config.toml
n_layer = 26
d_model = 192
n_head = 4
n_kv_head = 4
head_dim = 64
d_mlp = 768
vocab_size = 2048
activation = "gelu"
norm = "layernorm"
norm_place = "pre"
norm_eps = 1e-06
positions = "learned"
qk_norm = false
attn_scale = 0.125
bias = "none"
tie_embeddings = true
parallel_block = true
init = "normal"
init_std_qkv = 0.0361
init_std_o = 0.00501
init_std_up = 0.0361
init_std_down = 0.00501
optimizer = "adam_variant"
lr = 0.00147
beta1 = 0.95
beta2 = 0.98
weight_decay = 0.064
lr_head = 0.00696
grad_clip = 0.5
warmup_steps = 422
schedule = "cos"
final_lr_fraction = 0.0
batch_tokens = 65536
seq_len = 256
doc_mask = true
z_loss = 0.0001
train_tokens = 552400000
steps = 8429
dataset = "wikipedia_en"
MLP neurons of a small language model. Each row is named by its layer, matrix (up: input weights) and neuron, and shows model dimensions 0-191. Each number is 500 + 40 x the weight over its row's rms, rounded and kept within 0 to 999. Numbers have three digits each.
After each neuron's rows, "fires on" lists the tokens most often at its 100 highest values on Wikipedia text that the model never trained on; "fires in" lists the words (lower case) most often at its 100 highest values on Wikipedia text that the model never trained on. A number after a token or word is its count.

L4.up207:530484508421446438513607477516517537492549520541475523544487528494503449520510526475490493425527493521491471467433475531510474471479512496471533487502459480590506513563487561427479554576462460440484420462493596491525561441494528431478500524464553544459568520490489531541484537533496568502486513467453482512510436511534524413530509465462422550546537443597482479537539477526556478508483380504494537472470466610462447496470514495568513495514484519517477536465566493549500538470501527455433482522513478546497541510494461493481442517514509503528524418529468501611493504490521533475
fires on: " new" 50, " original" 9, "ouncil" 8, "ient" 5, "iter" 5, "other" 5
fires in: "new" 36, "news" 9, "council" 8, "original" 7, "another" 5, "lower" 4

L2.up145:411521493508522574489526455468538517574509485479476533495470569519512525474562547473479451468551456555533496525517517545551516516492471572484537531476365513547585473495519489626504476499504520500460520468479541441504500528538486487579451473495548571484523491532576454503501508395513482492510557502544478446473541399506515516551470442524480554524470552480467484544487510432422456549521518522463498539499486496455495508520540505516489453459468482480539480363533527558501512420558496435498485498486506489440490531471450432462451539499533547553459507516482502467514451480492511502
fires on: " did" 26, " may" 18, " hel" 14, " would" 11, " can" 8, " could" 7
fires in: "did" 25, "may" 17, "would" 11, "can" 8, "could" 6, "will" 6

L6.up165:480551554488496488558500495554507570490476508487484476594464454517528480573538452547492432585517484568516464500520476488541434546477493525526484520455465471444506563499519500580487510538526447407553436473504439467539474483543467460511478510522517511413498499479517484539525535413473515494424494487531542486528569473471448523452509487450450509485471480473508495497488513534550445511473505448467564556530551522520515555479533483575544560467492515453548485529514522489494510516560530372468626476556472469547522462440528462489475515508490511489418411497565466481470441460472523469
fires on: " to" 34, " can" 18, " not" 14, " per" 7
fires in: "to" 33, "can" 14, "not" 13

L7.up481:553537515413430555558522493538523545573562500470434522502450530529544431535520507533498458448457520481480529533510506565502461548415482520532557511506559521546477518463483463511516546503523509538472497524414482474468446527569496539491481426513502488494511415457502524505513485462436601628458560498474541526493463457507494491572474504602536542541480563546453483438535504517491427518538561455494479514496520540541501533485556501476529489481479504497598534457461504508498501494474534441541541523486467498504547524488536501426420521396445524496456532540483529494465480505483490458
fires on: " a" 25, " an" 7, " ann" 6, " and" 6, " sign" 4, "ounced" 4
fires in: "a" 25, "announced" 9, "an" 7, "and" 6, "signed" 4

L14.up277:463484557529521510468514430500558568531467481480522596467486538554536492482467476496515453490474417582552500453493527464539500434442562546580524545532539462526454431499494450545545442529447483518501558469568444451557458487507499456462483543436433535542406514490511522515502489489460459498510533528570525541458551403446463486494482505537455541500485519537488489524477480484546432497500499456522487565437461530422388510474525480494536515437482465450516473492500504537472457481503511480473575519503539504538552522499504508500543539446471501498462509458541466577545582450475550453
fires on: " of" 16, " as" 14, " by" 7, " including" 6, "es" 5, " which" 5
fires in: "of" 16, "as" 14, "by" 7, "including" 6, "includes" 5, "which" 5

L10.up32:461488533409502421511577410506534587562463470481507563558477555472571474570576524500482493536497456459539514499501504528467491468425506490585508531536451470518525514538426454565479522501492485481477546479469482476552458464435519451481512483438523494542473500530477479458481486492468534548480508455485522516411467460551489571530433503374494496456505531515447517579509506427546470472473498499477516523533461479542435501477551495511514509454571475528507522553469532522469507508522523454497500528551512532558562498470525575455495598501489528518516462444427497549545533491448507433
fires on: " which" 60, " of" 9, " are" 8, " such" 7, "ailway" 7
fires in: "which" 60, "of" 8, "are" 8, "such" 7, "railway" 6

L11.up541:521519509481542467498595435409565584555462462512475550519522477515486500520516501466447489508476468557485462439479455532505515564463596553510480555547477412535516507523506508528553504474517430457437533479508469465454400500486454513491501468543535542529459502439493539516437477471473503501477516505561511509485548558496486560560419534482485478419515481553476446439535507477494577554438450524530514484452525500437446514546555549532514451475508441532566474473527476545505522515506488504466529505505500478552502439483578473474551580470431520475442566486508439508560537516443501466
fires on: " from" 24, " of" 19, "w" 10, "ing" 9, " between" 7, " to" 5
fires in: "from" 24, "of" 19, "between" 7, "to" 5, "for" 4

L14.up67:497464489507547436424528554531578497440463464445520579495475560539493477571543482467467489428505503461547448454473505517562464457485530428571540468560487456498613495509511496540421507473569481457489514542537502491478556530479472546468509549416430483562470493500510515486518511505417479562453578493549504510506481550432453545495526528516480524451533469517468503411531450455484535485440457600510512488533466521551490493481529602465486498475469405512491485505566529515492506487483492498449499483489485481514572480487504512468552536560492557504464525482464508552476562500558481447
fires on: " was" 40, " of" 19, "ed" 10, " were" 6, "an" 5, "iet" 4
fires in: "was" 40, "of" 19, "were" 6, "removed" 5, "urban" 4, "soviet" 4

L6.up582:405556535499536528531446502509522497546430477457501513520450508509554495576450503486527456441509468502557572509498482557552515435510449542503517456528487541540477511452490489475473574503456466483500520505439507477481509535548555479483508473522506414565485474456506558553540609491489451505469551506478459509514479431552482480477462526532448582531620450512503492467547422473495495467582527482499480507479523514428523500495511548543560481464477556446454445474501522503532518512551483510561497487551518472589553511442518484482464519568483490388461495491515476542539424461513565559
fires on: " other" 26, " it" 21, " some" 14, "ome" 5, " character" 5, " them" 4
fires in: "it" 22, "other" 19, "some" 17, "others" 7

L6.up626:439483541463575392500563506550554437520506563605536527534472518524558496456455535495507489546490435526535457472491532546463461512480485504530501510484580515533538471452454441572484557530510429457415506520562551523547514508527505542465509531431477542477497474482502555485467506500475466503481472508466539528526549451471515469510494516524453567532509506528525499485488409615554490471478501487461495578447491473486461488470500612465441439473511447535486493465464532553558518503483457470532529479529498448436498422506521492493518470537486507445394491549525514497537547476480579507
fires on: " However" 17, "hen" 13, " The" 13, "ther" 7, "ith" 7, " An" 7
fires in: "however" 17, "when" 13, "the" 12, "other" 7, "with" 7, "from" 6

L2.up48:477557506418495531479521469459505507503404536495397479515500529526554549533486520565524472473532479486590471514520451545502484512519436506526532475597535491552516557490470528497476556508455553465549477542480569478488458543440453487498481464490545536564412406494523537491523509543439515449448552493504474542513410511513500538523485506495522527520506519508490497489510512491508490579560517460567533522542513555421503502511507442543527563466422454529500476498566499481433563484522489457460525479474491530536512512485535502490501510573545569497361597555477498507481465493424491521
fires on: " time" 25, " career" 20, " played" 13, " age" 8, " season" 8, " medal" 6
fires in: "time" 26, "career" 20, "played" 13, "age" 8, "season" 8, "player" 5

L9.up659:468484482437520444544510474463554528520544466533496481519447549454476538591488518486452519469500475447503497464453493450523454474513567475507530404535563503552570502486452482506498576548503473485575469478476499424536534518520509521465476549523509568445460480409506556464529492559501480583455528487497467553436460403498457514527532449466517501475505523516468525473486417508480556512529464556519514505491556492509440439519534535488525533459605469492482473585514541554497486519520474395537533454446504534448486621424539480494508482485460516491528555515486500473509564472465488537
fires on: " was" 16, " is" 14, "idge" 11, "ion" 10, "ame" 6, "ie" 6
fires in: "was" 16, "is" 14, "bridge" 11, "region" 10, "game" 6

L3.up566:528520560479525564475498473480515537548495515469478535553487534433445526566471513470592427563531487513534543473467521536469483457505504547496519551529550524499480501568475443570482473483491548483458532482475536443496476524469517474477513496467524478502533510485476568485544539525410452459507475473570476413479557401541503393542461456524445461559513500555493494469501594476505435506506497488475483456439487461480527532397550504594481483480528451481467496439490533544536526550488510500512621504533477540612509479544460494509498532540494471518478415486499518509561456476465497516
fires on: " can" 23, " such" 18, " now" 9, " prov" 8, " not" 7, " This" 7
fires in: "can" 22, "such" 18, "now" 9, "this" 7, "not" 6, "also" 5

L18.up42:567465540451513478486424517503493528480461475544503540517459509537533479524483519500497428470453455545558490502471544595508452493449480452534528489556473461562586527482483487536487412518489515513453503542417537430574439506441528519461516581470458544486463454512507560471476510526490499526499553493462538482554484431449497527482499529498405542525445524468446488412507457500489443549516478496482501477537526487520504563532501511567534583471490462529529488538503497524386498420546519493516571468513442432469524470463484468465516513434476577455467495579492418540487478537549490490
fires on: " was" 23, " were" 18, " are" 14
fires in: "was" 23, "were" 18, "are" 14, "based" 4

L3.up351:482622578519523446504557489495496632521500481544496516513511496478499509628482494484526451427410475534485474498519478553518463450558512491475537491518510512596455485504451464489483437531473521506541450550521561486472486532427546516514499506476525407516531562472468439470497593461497493525510493580475513465508484474466458442545528458492431513551512466455498533499513448517467466562545489528542542487498528502504469496555515531496500475471516485495452466409474529515528488543514454528512493606447530483506515405464487534501431481573455479476479523454568442540527466506469496481
fires on: " not" 31, " M" 24, " Go" 15, " Play" 6, " My" 4
fires in: "not" 27, "goals" 15, "mf" 8, "player" 5

L3.up175:493562505469513438464499473459527487534485467534521442552508540511462525455527531531557476517471465506546504492480432515461515510462461468552507512520507434478441578431468561499485536450498570509578454601517500447527510546501456504538510518436595475481513433451521536544498522509529460477482516529449485476499464445557546455509484473553588538491560451510473510492488514553497487547383524504491544461398557518472537498484520412590538453496434468539530487551466525536521507519501388439403439503510514537514477457547518478514461517515506508509476581481547476506497509474527531498
fires on: " He" 48, " he" 36, "He" 6, " who" 5
fires in: "he" 77, "who" 5, "head" 4

L9.up565:448517517457549536486543466512536589510492541444407503514496538492522541539478601567507448533490460437553430502435507489533446498518426505555537483555509578508485563520485521478511543476435531477483517459467568433516458518466498479475485509525535508455500484465458460513526512455471513590498535501488558604490493516474510504518540478489553449448422527520480486550490488427416461485448477495541494440479565534470475508468585507475470549511523408539459559506518491516483537512570497470467482523497546450587596487449542487480542506459498546491525495486483556452548442485486553512
fires on: "ames" 17, "inal" 11, "ivision" 8, " round" 7, "les" 7
fires in: "games" 17, "division" 8, "round" 7, "league" 7, "championship" 6, "final" 5

L2.up704:514546499495557557478599463482535529502450507493519549525504559457506512559540494466491367440526454586574470453520486444536481520600486532508524494493458510543524525497478467534476454563464490526523520455481503484489499537494456444468544496566482510574523513461468468474522537465504469534446577447496546443536443513479501465511529470481517499562469570520465574492479468477439529500530581511497491454464494458457470566475477481416461490487508442505514449405507458522434490447530574438499488480510416468514578481498505534491512485554508540456498475486467417504530446413488508510
fires on: " is" 21, " was" 14, " are" 12, " were" 11, " it" 5
fires in: "is" 20, "was" 14, "are" 11, "were" 11, "it" 5, "general" 4

L2.up563:411497550495494560510490488510507522530511483525483521536448473470542510504497499529512441447545467448515494498440531490467475493530492573539503546498498465540564567464575466542482482439460513465441555492463579488530544506469514491540466506541507451561514530472543519500615528492517467588459512463489527416501539447532438519501501559554463567516489556538498488537434478493419526535507432529460490496508476426452513497550524499463533520460475452442550528448520652515517530454501569483493526535495371524530507481449457457540470541531550493461458488443501437485490502475501521516
fires on: " did" 29, " do" 22, " may" 16, " could" 13, " same" 7, " can" 7
fires in: "did" 28, "may" 16, "could" 12, "do" 8, "same" 7, "can" 7

L2.up397:419430505461484442489572445457523427505476465487465470412509516512552513547436499488526422549374480493518406517454472520422427538554493407505521478574554507472486508524468503455493537466502466602505527527524536513502485538517415468474517471495451480546523506506490483508474515507452512484504518497456537547523435463516455543455445437467489545525506518520461552583485494482489499520507490486555521513523514449484540590494547484499480462457441463547523448495495469525468451416522511437504526520444511476583556487494460445470478506527536519534454549514486487553548469456484557448
fires on: " made" 31, "ent" 23, " played" 14, "areer" 8, " received" 7, " career" 4
fires in: "made" 31, "played" 14, "career" 12, "received" 7, "incumbent" 6

L2.up619:459521477511511518476540477456544463501563477436482504542426548479444439483482515524497499464485461582462548489533514470530422525507526472501513451488498426499546455460455505598485451510463480546493436473512487485505556572461444540548503454554525486511505535559490400493529550455542529576451629535477503468503572461572532504474577461470572578495477462516460551429486426518429503486433467510474527515488503518541529516538515533476503514467531444535468399529534453484470523478549490458502556483536504547513451457468456542505521509557557539495508499553563484491498486512539469493
fires on: " that" 14, " describ" 13, " did" 13, "k" 11, " det" 9, "On" 6
fires in: "that" 14, "did" 12, "on" 11, "described" 9, "said" 5, "mausolus" 5

L2.up640:424577530467461442481474488533543567522425480530435497510462521527550561492439525533508506484469479505461429548527508500489451514524500560490535499533552547487549488476475513494495477484461572509607548518484525511476480503465497468581475508514516499532491508535506514511619519434415454610534511528487485489490488510498497522497471525481574564474560482480490524533520509479346451564514495496522498550479546438521464501600519501491546483464476453522485498374497493485493515493531463469513472512457483450539506464454468482425533551590486525485441536545546537508543451485478504518
fires on: " not" 18, " all" 16, " Total" 9, " record" 9, " Go" 5, " play" 5
fires in: "not" 15, "all" 12, "goals" 10, "total" 9, "record" 7, "played" 4

L10.up517:542478544556522504488554411448607573529479501430460483485460487470444522506454537495484472491452457581535534473479530582504430471445537553457538459525530514541465427474492484473503516463456420452498463490538482527578498467511519464499463495486548476589513508473507504530516495481530473494511555550524518509519550502495527469485546422473461488521439451522501523502478508519552454581475421464488508488438584465513432441447503462522508486466477458554536476524489492484511505434515482509508551578521548503569567466494486473527526579513514515486540445578510584535483539514526493386
fires on: " for" 17, " of" 16, "e" 16, " by" 14, " as" 14, " to" 9
fires in: "for" 16, "of" 16, "include" 16, "by" 14, "as" 14, "to" 9

L15.up425:463524496532528428527461461490514513611476531507542537493443561507516551522490513475557465501471466530534548403481485514430459497476446441482481500522544522566478478464459450570493466488540499545485429567469541428527449541436426528523504564476473486526515475487535473459467483530510532532462495534547509541482500461468422510563499505495499552591515528533513542482507474522527495479480531441425464560473409486536478536505509559506506533464514456415469476554492597568468478435562500497526460484434523491442476541554559503522534464471514483520457490548552439471606498473499543499
fires on: " is" 21, " was" 17, " most" 11, "ly" 10, " an" 5
fires in: "is" 21, "was" 17, "most" 11, "an" 5, "website" 5, "originally" 4

L7.up275:451545544495446470497492469504513524515396524568459448540448497531509476560515512472500517549475513418508488491406446466494497480515571494473512436530522433496505512491491526533497505538494512515539411535480468499511547519488558501508475477478521435505549473485431550490489556503456491598500489564467510537485482432517497512572553487521540620472450482476498524512483543549477578563459491572423394543484500469526499523558555467543514518479464536474567492538560556510462476479526497456520481472518455500512540547480484523515502503495534504391479529582539440503455492438550592479
fires on: " a" 54, " an" 19, "il" 7, "ad" 4
fires in: "a" 51, "an" 19

L4.up566:447465501486538509502551511453527487499441495514525528552449557506478590605511516440479512447541541516577503476477518521549518519413438523502489492498544504509486490480500478516487532429543532435438522467444468417496463456571394514497488504450489477515493473479556459521496591496459442447474500463443502501475533471550485553559439468478487571462540517549486508532504508513450474525450511497492527485527483467453504509427513473454502457484501451503501409438540510546581537463511428483518503449464485558509540611518543359524458525532493522485479509554501512520559472500503480547
fires on: " was" 57, " were" 18, " being" 17, " be" 7
fires in: "was" 56, "were" 18, "being" 17, "be" 6

L7.up272:477449569468518540470495519419545556497538524537552518492538588482512478490447563457454477547463495495495489471487489555449475499510423472520490499494532522523416504494484469567521526504389493473502525487590464524482516486483515472435494547401500486551519541488470468521480535456507486513522490519477467561501497564564509473541526475477447477578471466543508458460506502526529451510475495541515528541454516537422484429466452538448477392473461491584477499448438501486541547495498407450510535556547519507558521476501487505557579485536452522501537465537510561533517521488481615418
fires on: " of" 38, "ing" 17, " At" 15, "t" 8, " For" 7, " An" 5
fires in: "of" 38, "at" 15, "for" 6, "atlas" 5

L18.up377:440494539424515508486547435492483451498477616479436526460474570476549565522496484585534506497516444515502482469459485510523488513498477498535498529419478478519548517502480494579456537542533461485502514487549617498458539478460535573495571546593501533513526536456503490506467506539537475497552518514507517526389555440491549558433471533500495520453472520507485468436513521483484548459628517508461555490497495470500492476466542503502402502412502564525520465499507448533460532437438508426498535451487507501504507485502537544444478471466429510447485510474452434515538490477552485535
fires on: "A" 36, " is" 29, " was" 13
fires in: "is" 29, "a" 15, "was" 13

L4.up251:445553478464477532475532492524495555540413486516463565514514537510516527468444504538501421474500489513537504510518500473514494523563445528445522510609489521528485538470503428438505546517467471415530514477437560503490517509464507465527442430440562587493456487473488517487518563490529466480506506561517478556519508487517485439575499447467484485454481531480443509491444464430476521590501434512567506570514505496384528439525511512516513508435502505456449472433551590544462542476488551436480493559472447507545522482440537523461460573536552514496463532504582463456503451508507545497
fires on: " mov" 36, " go" 33, " season" 11, " ro" 11
fires in: "moved" 16, "goals" 12, "season" 11, "goal" 10, "go" 9, "moving" 8

L2.up426:460549483404467479516615481482562484502504466452447514511438533573465502581434424533520563456448513484572468523504520512575469518484514505532530448500545489504513543521468457551436465506442534501455495530524517542473488470444491489560505487501518451520536500503485477480505529523439480535491528550502526532469449475545515543525431447454498524536559464522466523512531511525432562578467435483572537448554458492462451516479494451500430501501452466501568498515530485465523494463519425480556499508463482538592558438489556483503448558432504521467442467562508465473576492430543536479
fires on: " in" 30, " at" 11, " his" 11, " career" 5, " her" 5
fires in: "in" 28, "at" 11, "his" 11, "career" 6, "her" 4, "of" 4

L6.up172:576533555489475462464521517526536537486421498508559523505489574546576502559499462473467529494474467475471472494476428541515504481506492512548499483487560549523581502438476506568510541455492571468516477507539479544457526471518525472506474478501435461484477485482476462496614434520441468498499537518529486446501482503530487493468517516512443448525564464605525531535440463575493520548428548531480536520575447485514484468446468478558493535491526460552580483492512532486426515490519494451524560580566440540493552510542432522519485465511548524457421527424520509452502411476582489468
fires on: " at" 35, " of" 12, "duc" 11, " am" 8, "19" 5
fires in: "at" 35, "education" 13, "of" 11

L3.up555:526479530523539558496545452529520622494491486465540535505431571528478533539552499479466434494534488524480478510443554513501539469510498554518512471504608512605517532505494476524469544464501472438444441510430472487583469492579437531503484531472513528486484593528568528501525493463472536417447532558519557522449519471503529498619514470490459481495462467487494512477495486504544497546509471517478499513494499520482507458398508470516468479475531417512497382444558523546476483489506524485482546493502536476535516587552488500488417533547475474545464494498400539498568488474485482484
fires on: " been" 26, " be" 19, " are" 17, " were" 14, " bec" 11, " is" 6
fires in: "been" 26, "be" 17, "are" 17, "were" 14, "is" 6, "become" 5

L15.up679:497502508490543477572501477529536448530519583498470530572453497533536599490514516457557462548446432635473493499503559565447444476442487470576553565461461469515544414464451543501512494511491445562475509552477537517547466461502488447499463512496545429565477516475514552492459517534432522485489513542500517531505545367514524416448525515472402538487547488518509479456450486510501475477456509541465477533467450476472496526540489592480463517463529531538522435523505530524527479461469555436474539551545496479461495480516535508463482507476469532456446476493508533529524533464547497546
fires on: " It" 25, " is" 15, " I" 10, " H" 10, " U" 7, " As" 7
fires in: "it" 27, "is" 15, "as" 8, "its" 7, "i" 4

L15.up628:468488514470475506560487503502490468497437486506416540420463543492469526571472511517524493476513496540497456478491504558524449484442404521556530500534463502508508512484564513539441470497581538503466525514431595476479497550497454447469509492560470499466512441439520534577532481525495590437496573535542574476542519450480489491476504452458493527539473509481460506508473495584533455551451531562501510552479530477553513569520573470490485508446550451538506413461545519589479526493514524441453630557548447472508487496461551505456542498516486490445486522524504491490580468524565527508
fires on: " was" 30, " had" 14, " to" 13, " has" 8, " would" 4, " were" 4
fires in: "was" 30, "had" 14, "to" 13, "has" 8, "would" 4, "were" 4

L3.up496:489464539494509545458456514408488506475480524420553467468595630467503533597540535512506460513524485493449519482503498499506455457461489497476493502543508491480541536496504449612475505490503548545507469545465504439467523466528464526495481490528531496470586507417483521528593453561491539435559488489523522464489449473555464468579521567517464508551546518551507580418533477495481509514531477522428498509496519466494436565456552479516475473526566512420492506528492542519446548431509577480491528533476495512526478479510496476569526486453501584522426448449478528557501472494464539478
fires on: " known" 26, "ten" 18, " such" 17, " now" 10, " used" 8, " well" 8
fires in: "known" 26, "such" 17, "now" 10, "often" 8, "used" 8, "well" 8

L3.up443:456507585500535544503524513457538494523484523531516485522501455422485562499483513441472493545419494572579495468504507509502455522488519499526483550480490396489462582476504522572512527534503413487490575549503492469513463584488464478490507502475537479507487466448520542495496502488522507475486561521540476447524578389574509451471512491505473529528446484503465503486488444499437455509449528508490444515520505441537498551466580503563545523488573442548506511454459555523505585496511528473473575453545499568505481422605456499501538507472483481456430391471500444462441481484467510529
fires on: " can" 26, " would" 25, " may" 14, " to" 5
fires in: "would" 25, "can" 22, "may" 13

L14.up218:437537569488599491502513503452527471539552473504542514447531527522556472574532520516452437404462501498511525445484493502484559525502510498521489575479535506551553529516495510486490441457459485542475476460412436484458502467483507577413519474511527508516478490561431479503600478523459497468512523595504515565465596506465516521503444494471459458477445476443503455479499470499550506493393451427489460503508538542507458497498421506445439485474469501559471502513556487461503551510498495450433525489517506522571543515489536576506521569585486539508526518531498453543510561443548479483
fires on: " of" 60, " to" 9, "ing" 9, "ount" 5, "um" 4
fires in: "of" 60, "to" 9, "accounting" 5, "museum" 4

L6.up513:457539504479452518451500505544531507502533459449400493545441522482487504516514525497537472518452459505527465534482490524484477473451490420513526523548469453474539521511453496484478451467506499565546417491504482489481513542515414517464485489508548397527479495450449591517502469453446590505482556536558538510503477393470421466500470523451513486552464505523467527510488560509478513522554566480455457620538474507492476530527490514530506492490516528531605526570519576522498498485545535538497541533506365450478519498498527561443514507536519535479446540576527493485492529435496484415
fires on: " a" 16, " an" 12, " not" 11, "ted" 9, " un" 8, " part" 6
fires in: "a" 16, "an" 12, "not" 9, "appointed" 8, "part" 6, "well" 4

L7.up31:482611524513542507533566456431508538571536465554525534553464491520540553485503510519541519471499447527487537443444486515480543586414479494553507591536492496459476489446511483496445460464505482484563505549470498512488531475546468550467452472441493479494584541462555474527534544581517464532552560514522489473520560494486448512464467414477488548506517405493539535458474509541512497516440456535448533445521548520513453469522542569494455501467546414533489397447501527534540474483447508465480501532510544467528530507544548518481508503462477482480478486516480492397569530459468585485
fires on: " of" 32, " by" 13, " to" 12, " as" 9, " in" 8, " and" 5
fires in: "of" 32, "by" 13, "to" 12, "as" 8, "in" 8, "and" 5

L3.up118:445444542487611536530495469421507593537501501479468508604442626464489511494513506497518481526570454522496559503521427511550497451496439512515535489504456456426490520502538533565503591464509504511477470518477483427526532514570450458530517538498517494524541448518491521481573554449423463463476543486581505464472513451555465498603498456508483509491513496496493523469459528431481435546467527462465527452455499480468482481440491548485516523474517518477483504438504549541423567415467479479475511530461440540553495476488470529530479534518498500487455422543533443506483457511531540495
fires on: " they" 15, " can" 13, " may" 12, " Bar" 9, " They" 8, " could" 7
fires in: "they" 23, "may" 13, "can" 9, "her" 7, "could" 6, "we" 6

L3.up332:394494562514502537423563477560519512539498481505483542508413501578486551510501510500511478488516448511499446492476501474491502537511410449494497458524474446517501560451458505514512473509447449479460504542467495480545458552521447505441517522438566445523518543496524505519499541477533483521450486560540475495499534407479508447565492429499525554553466485536463525491430501480397454540446462488498531442480524495514482507518607502529531459496457481530625503474521544539484528454521404435448447477496479555454526474522551501495475505539511556485413513517488500485533499488630499485
fires on: " his" 53, " her" 26, " its" 11, " their" 10
fires in: "his" 53, "her" 25, "its" 10, "their" 10

L4.up180:494509482442571467523511523583520549474548500514502521546440552458484473556513505460545432528551476479519427513492482516475492555371513545534529464458415443544611516446456480562483528467491425489421540515539505515499510474490522573495486512480506503548539525512529511485485526479433509534435517532489482491522453484559519510534465520552503519517464478514507511444491520507506487445536484459414496500501498496555501504477552515499456490470532495528459474540445522536471552514476467466510559519532422469459492426575568575485484554552457519430463431578498614466523487493409500485
fires on: " is" 31, "ose" 22, " A" 9, " or" 7, "a" 4, "ost" 4
fires in: "is" 31, "those" 14, "a" 10, "whose" 8, "or" 6, "hosted" 4

L4.up276:384480535503534516463519493538526450560503512465492470514456579559483502570471525504512491524525478441545517465493537590520521481503492508453515528529569465527452580514483462519473507480484470465514499492449451485459527489566485540496504500440477439502513468459430497513548463508411542528583499490467518459506444451533482521496557473536497602539524475573509562499513543574430438517440466573579492511466500503468457435505503592519556467471483452538598493444541497535468493449497406485512456490507475474506515475465485390540555460515481520448492511502551524547521478502520544473
fires on: "'s" 76, " his" 7, " Her" 5
fires in: "s" 76, "his" 9

L9.up739:477529546396475502556521460536524566596382491472460540505483441536467479519457566511584484506487472499569423508476511472478477514500459483533494428530468498487584552505515506481496546444474500470495460488459486506541516441506526453494503469493515424482523526416468514518412505480489533523464560496459502519478478532461562525515575528484471548448496472500520461579526534441508534546473521518471545448481558510530427487476476455498542495438512496512545496544555512456451527478445472420549476440573506486524557480426537511520467533477529538485467463532522539567527582469455583461
fires on: " a" 69, " him" 15, " her" 7, " his" 6
fires in: "a" 63, "him" 13, "her" 7, "his" 6

L3.up50:465500549467487542428476483486511511527501462478501531585504589500489574522512505541536447462516449454515493470529486557523551462525448520517568511528516500524571532528483466538482604507431524557510427515495462487522471514572422504472481501470516532441452468416542465508563532533511498440483516534541468485523507491556510444573412448466521536476454528570445480464419538451472454468500537472420524506445555533514494532488555524535500471498544481452448453459521586500405420531523439480499535515505470542529499479489543478503546526479520554431495439484450429555477491488527497491
fires on: " their" 17, " such" 15, " known" 14, " these" 13, " they" 12, " law" 8
fires in: "their" 17, "such" 15, "known" 14, "these" 13, "they" 12

L4.up359:486494587488529494533511487459519482519529507464512487544440490409498516540411534481528535475466521527509485439494475521430483533505480507555517488519588541486596546521478502519502540451460485485506527507551578536498530576428501446520471540485492455555479553477499426527508599524434439504455469441535457460492556509457549503477517403432521532512481510532501500526487466506542464498411482446479522489477517474408447413457512538491445432498567456477482494463464503518524498494523464461554608547487537525570538491564543460496526512503480486470447470479553417453484499496504549544
fires on: " of" 21, " For" 14, "s" 13, " University" 7, " School" 6, " Army" 6
fires in: "of" 21, "for" 13, "university" 7, "school" 6, "army" 6

L3.up254:504483568507503438447529497369523521507506501463481540455524511428419483535508501470495487526491497524544538500505541570506498502517492559566484509506548516468488513521451473602469535498537574475486492532509537504519473584444484497493484454396554476540521552478563556485582517505477479564498486486513482467475560412556517522546468479496474524452516445579467507510509550458457485508435493567505512503516476500405495533445533490533477424466543396444488441409531549508572546508512547483485572464505461490539508540524490470493491556491524514528445489477487514499596490506433466501
fires on: " also" 42, " not" 18, " may" 16, " such" 7, " would" 7
fires in: "also" 42, "may" 15, "not" 14, "such" 7, "would" 7

L10.up701:477520554482461516477463433459560557480483505476556470495486609456545497532499545527526425469446395528530474484523535557480480522469496446519532530464503487591488554472481494573471489512465510486520588543527459506505485468508430485424480508515455421529436468477540472491482484465532500555575501502443539564510504507520531486485486506472459522584489517485524469476466483570508502536512522542414495595519574437572521514513511500469439507447478520532519491525493537463442494497507473516509548531512452486533585557453575571461454491477447525418485509539527505463494468462579515582
fires on: "o" 16, " not" 15, "en" 10, " of" 10, " was" 10, " also" 7
fires in: "not" 14, "was" 10, "of" 9, "also" 7, "renamed" 5, "no" 5

L2.up90:438500532496494478464500459448536555538494472438430490484527585477503500417524502515480456429499421594537439541533517554520456448514489499524508505563517561531489517516439512531463525463486495511459480501526572422516511563525409513514453439455480565557520516452556510495534519510521507517556501527492483441459477468531491528483495467496507520532396453607522444474523482529461469459483536569503506602470473461463475564537519442507473520485452453543491444507472525594480533466505466508496529560526508475518512525496473489543528539565564530453477526488462609494550488490468575485
fires on: "ently" 26, " well" 24, "ically" 17, "ively" 7, "ally" 6, "ly" 5
fires in: "well" 24, "subsequently" 7, "currently" 6, "frequently" 5, "recently" 4, "really" 4

L10.up700:519511571513490499523538525491542502544530496428481481490437440479487474521519572522560569490528488481456552479503477533504414506523457491522492477507430497476591504481490473495466529468478555490474473473466463472519527438483546402499504439510548464454483572526508454480467512492447500479471569490607484536505513401503506449608566485478543531505471506478491470483558550453450486468428504489462544440488454561575504524482486530560490423465484466519559490510477538561502571458537512531467488485530490557556453515426504464422591529525465554546432461552489525529523519498561484528
fires on: " on" 41, " that" 18, "ing" 17, " of" 4
fires in: "on" 41, "that" 18, "of" 4